From a checkpoint of a small transformer trained on Wikipedia.
Size: 18 layers, MLP 1280 tanh GELU.
Architecture: LayerNorm before each block, rotary positions, untied embeddings.
Training: a variant of Muon for these matrices, 488M tokens, 7439 steps.
MLP neurons of a small language model. Each row is named by its layer, matrix (up: input weights) and neuron, and shows model dimensions 192-287. Each number is 128 + 32 x the weight over its row's rms, rounded and kept within 0 to 255. Numbers have three digits each.
After each neuron's rows, "fires after" lists the tokens most often just before its 100 highest values on Wikipedia text that the model never trained on.

L4.up803:145151077118134095221158148119136203116067184164135110118107087134121102129120098135073173130107061129149111125108126123136151151189093118138137097093196204152110070130180124121110114144163184098193157148057101112153144122118131131127182140089137155119127129094136082137144142162123139125
fires after: "S", " ", " co", " U", " 19"

L4.up985:146140160102106093098181107121160145099137127154096145121134127146110130100123148119135128134184094130133152140141130125108133156172189102127141142075098109110173092109121163130138106110134121137169070112131106145145084099125143138127119200070076149091204140102085129110137150107113055070
fires after: " 19", "li", " Li", "ja", "in"

L6.up818:066197137113138079104052172097135137127185146158164129171115124136138067142152077108073186086082125109182122173105104124108131138129138142143102150131171141085112192128129140134126125041083174115121115165161114109142068123110103159104120109135108178132080188114132125138107150133122155103
fires after: "s", "c", " C", "p", " c", "as"

L12.up1225:163112128106105083174089115100105109091111104092114167177115104129137166062201093120149115199114093143114191119161082120108122109157173135099060160123102088166172142095127149129139133102062109186165163129167083163104106100105186175166139146128125075130195174167144130172116126176121104123
fires after: " ", "ho", "li"

L4.up811:126179107114090151181136114114116126119186086170192080153124109165146154081182128116102132135090109130147148162139143102103149167155151111127195111088123157103094168110106133123165122167098153191120074178170110107172117176137134181117149149168124154160166122127149141106077179123104194132
fires after: "s", "hi", " T", "as"

L6.up1086:107141158130152133131132178174166099107126054134216136154135108163133126148169168077150115127150127145175130175138086024105082056126046149108158125130108133118152121113093137158083145091155161131137156166166157189118138169120113086137142133058168141160128094093081089114144164140087121122
fires after: "re", "W", " w", "w", "unt", "tra"

L9.up863:119077093116123076144094172101137135098122166116135188102085156140116084105132092100114146094124187154135131120119139118147152118163101143162158171104139151120093124097080120157119142175139142108148082137088138163103163179109102139107067123086180090154072098101120120123104134209146125139
fires after: "e", "E", "mp", "c"

L4.up131:075116093135120137129174114141138117071176145119144108103108180118177085054137122080130160100155106096133191122134174173130073202141099112079098096117159093062174135152120160128077161119172157169106123115145099157134106157095081062149110195062103124160147136127145191173173110130159146137
fires after: " 19", " (19", " War", " World", " 18", "°"

L4.up474:138171108114146161117134128156096121081159076111168121131116111127099110167160135035112132122180149126178096142127130071117163076091138182166190148134162150111065090134181164122091142082101106146145153157158147103154111140161144089088132129127059130092154118132173080122097141129184157168
fires after: "w", " w", "W", " W", "ow"

L4.up689:076134101123144141099097140111130193155121094133134071162162111155118105133173167117077118104134135105088132139134144116095159099111172153152173183106095061129093125132204195178086190067126182121132153143176122116080110167075170134117119144150069071192153091116163169110135070086113057145
fires after: " B", "W", "H", "B", " W", "her"

L4.up354:177125129154191089145139093150098112184122166096140153092091084147114124109126087165084133171119138097178104170155181091114170091129109139149134158120154124137135180149132107091137115084142137141092134189108143123103198107075178097127118097079108139117120074113104104130107074104104116106
fires after: " G", "G", "F", "re", " C", " fa"

L8.up1082:149141187152133132073092124147114130095168164138122129180144223115148110150097110180094048154111136124043150067128156113102159083112139167160155134113087151138127069151191137164144111105148108116144093154173116152101127119146134138048094103176125186105106102118100173119142105142115141088
fires after: ".", ")"

L4.up154:101136130074152203161120159140126178097136063168177139150126150187108132151156119073130173150161098079084143139084176069119143090098138071064110150121127165147148158144173115138085149137104115175128143111178114134040124110125029070166149121114163146136107131136120142159185110139097138137
fires after: "l", "ur", "il", "ar", "on"

L12.up731:190147122147133155105126118108145143110144125114127117144134255166119116137068132225098088178135113101033118099126095142167156115162101145145145103111118133157130135098165114120107126121142137091125110133157093136132092110054135173099133125107095171116091121128116060174096117144087127132
fires after: ".", ")", "s"

L6.up183:107122179073137084122063100061124141157110163108143194139103096172115168109128099146097142135224119133136137083116137171118080109093103180121137075084194127211151131137116124149124175048069111104155142160138139161151138124117098132126110159143140149121134124163128140138077138108138109036
fires after: "s", " re", " take", " b", " ex"

L6.up26:135157136181105179132153122142123110105135124085167140209112124176152197090138157098135142106144137178134114144156126094158140109127095116144142075144126091109141099147054121113138110116144046141100159153145185104167127194088166176082144091122075054126168111141061115105085094083119117131
fires after: "re", " Bra", "ba", "fa", "s"

L6.up680:082144200143089077128092098081117086134114136055115123168140174159146138158112094157135068099095134156052156107159151068085114123152203129070154142062056118151083045061160128104119160108125084101100128142174085154138107108146070151082070123156156164120196091166097084088109114100097117106
fires after: ".", " ", " h", " ("

L4.up280:052138122139121071134096132097118159112164175114179178167151151138188118133128114143063131052102104101133085137103107159167178198170112148138161115085089192124188136137143118133098120081187157105144104154114108086087131128097140157122144175112088138132147116150142102052144146111148119105
fires after: "p", "s", "ro", "S", "tro", "as"

L8.up604:115102111123151116142137129104121130151143078107169166083125095128129151075169146129098136191148146141144161085131128117146122122134121083119127132080151103112104195119086107150118184101122084097137137113181137123143096159157130155115109153140089133143177152134167172037086122116200133078
fires after: "s", " f", " d", " G", " D", " b"

L4.up1149:100124159154125163099132135194144104072125110085116149136146164077127091065120194065123143119159106079158219132168160112056091144099059101146110157123148164122162164149127134193123153139139184163128103134104143128164126131109144118153157139105083099207155086167131163086112118154127119151
fires after: " 19", "°", "20", " In", " War", " in"

L4.up10:084149143067073151173151119138120071072129146126092112150186176105143114006165148106113139109153104157131152104145137107148206100130111154106090100163117128126099213086108127134098138144180169150135114146144167131176129195130101079131172138098127182144155082115122117118160131152152162103
fires after: " 19", " 18"

L14.up914:174135150141124093132113101129148105093136189120163077117152133114214124134141120177175126151121120155120147091137113138149120159140162131148156152115142089189143143176129061143139163116092177114130098172185075127165135127088152159122064126117138080125160149161148079114134145108116105131
fires after: " ", " the", "ba", " T", "o"

L6.up547:070141090162189135150112125090085138133107131141093092111139097098125054127053187165095145144097153130130139098111117150164170113108105118114115126050144182190173118135165141124146149131121157147137141143077148095102142117123193180078160129130126173148116130142068129166122090145130117133
fires after: " P", " S", "c", "en", " O"

L6.up445:109111171153169090084060137167179184190128153158106119137110145084113017094140096135091089054110144116127160155158132110134105088125143132139152157111118107123129168125115146105134120086081128136138103116120103104118124145151150117133059155188110140122130129164104091125131164151112143116
fires after: "s", "p", " Sp", " S", "W", " Ca"

L14.up1232:137106169107089134127153159082099054130110165138098134125104090161131134053146147132174080156087096177114142085151089128119155056082116081159091152114079142112146159148107133095172123043103128135089137131159150077086156107074157142115140070055111144115107137142119099164114110100143074142
fires after: " ", "n", "ing", " T", "ang"

L9.up1173:161206118160163141145119131088176144174151112055127166155090085115191121085132103168170194107170149165153140103142043088133118128130131180119184123130144140121106109084132121149127171118097105128098173148156129048166170162114119190149129129089105115108145085085061128139152130081131095178
fires after: " Ra", "re", " Bra", "ra", " Ro", " La"

L4.up1198:185132149123093060078153086105153108139132139096136074171166111096157097113131157124109158105117122120131176162175067132159077182119131144138088165141094075134154122171162137152089058097042149124135117127171118119168098086112099116132104183079109105095138111074118131161163172203166125096
fires after: " G", "G", " D", "ug", "ang", "g"

L9.up665:147089099093125129105065146072121117047179135162168116136120074121172138114146106141088176137089096106154133115152172130167123145120127078126100165060134164137178139148110157168162129103079123169064182114094129171153112096169144160114090133164133094095121128133159080207067124138137103113
fires after: " ", "ga", " w", "a", " Wal"

L4.up570:160056132071118051128145100100122116168101063139183140091100178116111107032122176088163110095155103090128122119130135188197109138134126121146129152122135089176138090162110164117129085139108135158166098132115106134112093092113158174195101132106152138086090122108139140130138068141168149119
fires after: " G", " D", "cc", " sp", " g", "G"

L8.up239:144104091105114124083133128160212140121155158163166039136096122145101153126214139047133181153117086111131112129133185103112129085124137062098198105089074058075153096082120130128108150143115141197123154125147100131106145124151139107187159134159138114145163117081147117106091100123090116159
fires after: " the", " The", "e", "th", "hi", "ho"

L4.up619:125111156142116067111142093139109169077147132139108120099164097127090142110153110085102141143151090112171100205114124108109167095104161155133119154110142146147160087169103172137129136103095133182130127105078135127138172131133158096078135104079133118167124108118120096103121149132143145154
fires after: " W", " w", "W", "w", "v"

L4.up790:189120164109122097119068147158121133161143063146072150145098128128117139111098131130097130119139131137070150100141139061098136105138097130132186231140102099138094150174111077135144198091136135124114117154131133212170094128116107138100101069098099131176125148147099100037145085153121034156
fires after: " b", "b", " Ab", " was", "B", "c"

L8.up267:104139157129166108119107127103154189097162145133125202092148082122144150098143107126149137039119089099102151129157143108127155110113144080135176087129090112119119148186116147154126193107107150170156104177166118140147106168114086095069114073162151157111089177131183081114090120166134082185
fires after: " ", " w", " B", "b", "c", "ur"

L6.up859:149093104133126114143091126075126122084182156164101101040130150108206075097108074151078120156079114122102129118173134095134056094100150145147139089072105101131143066112166113128084155079121116093135148132158182075132125097133120178147136207087161122107163162164079104111179109060116129138
fires after: " ", "–", " S", " C", "–1"

L9.up463:132154162138153104183148094112172165125090120048101094120093157134161050172117113061114142144150113143072130139193166163155139107130098115122135056170173161177117107102101155142116093081099170079161144131134102060090130112162085154155125168146145069131101139146133099123157157106186135129
fires after: " Su", "cu", "as", " co", "S", "s"

L6.up1195:124123088057107173116131148124120080101101154123195152079075133139100128171129149136135147106152134158094151148146085164175139167141176220109137110148109125117114092039181096146067146173048125113081137141125139059103122156087155227092105111082113092118059145153117148136121067193165181091
fires after: "s", "ter", "c", "e", "tro"

L8.up109:135129154208169070063078130077079128116186132084153153126121160119094112161071112212096145178102132119070151145109131124183136086097135096177145129132152172162135131109189130141112159143147098113124111161109128159133132128108174125020169063173145128103111090133098106174166175107104115119
fires after: ".", ")"

L9.up263:139142133138152146109122115130130138138129126088165097090130131127111077100179093128102129130122096143162126129161153121143226139117099115109138063140131183158131130107136146168109165079078139055136092148153139163105100165095162138096098178114123138144117133111165133068102161109099095148
fires after: "s", " S", " to", "S", " an", " con"

L6.up457:123130136107148161093123107111136132143159135162168140167078152124070165088148151093175106035130110138124104112152143126150132087151162121144114139105122191086054135102170159095156155098139120125101155104139096082146142071178086175127096106128125124135189152027057151100116141090143129130
fires after: " the", " a", " The", "H", "c", "th"

L6.up87:072176107122155150160162125186129170143109100067164161118092095166112112068143116125160173132135078132121110126115122113129086068092154075102107110125160124126116182147118162118109170068096073107083184155079134168121117108132102118096098111086142127118136081072109196182157108152145134080
fires after: "ar", "ur", "er", "ri", "th", "r"

L4.up389:099189146141124155147096133096140189122089050115121152144117025052075167185089163079133071160125131146127105113157117135123115067118119102138147128125135122143142185173166132115130180143116140146069133152186110145124102150152141166108156074145115129159109121094129088091083087129156139146
fires after: " w", " h", " B", "br", " b", "H"

L4.up130:161095121103152169129094153155149095129095121124137152118124042137119166170126099132102152119114140096133144178160136110075129114156115130089186136076090118104163134172116134078078125167122131142133128125130116148160166125103186128068046122131144131115103158156179105122136093130167127122
fires after: " P", " F", "P", " C", "F"

L4.up313:163145095145124112129148151129149131118147109104156128142100143080119156143153202111104103130121084124191117159191139096136079139115174116083152135127167117162105126103106124089157046151101086103102042105142150148180154086111070155129083133130132158102143169089105121121195143151147076158
fires after: "g", "ig", "gu", "ug", "G", "ap"

L4.up138:137110081210106093116163118163132120121086115165164158115114101166051063164142135122121133107166098145162121161146100085102152126149118144162107136090103128109126135149095149114070081205129131142142088123157129165104128160089148102110115162175163091162124177088164123123149076091084120119
fires after: " f", " F", "f", "F", " comp", "S"

L4.up372:112097161119140139090132116119136171132177111158144144093120125117114134088202185090130111126195088089159102145134132133143178120143114125142151124107100127135093094113110124099117083143152208199080090173093121101082189112177173177121076132169099066156114145033168115111123079147147105114
fires after: "th", "hi", "we", " Th", " the", "hu"

L12.up142:162082116140099140179133119137137147075092103072145156196117105136172147110151120151097099056121128100135130120170171107113116113113111091153192170127099106125113133065081119157178087108142160208149175092112151117154094170145164095147116115108126090123115153151143127172099186158103072112
fires after: " ", " C", ":", " c", "d"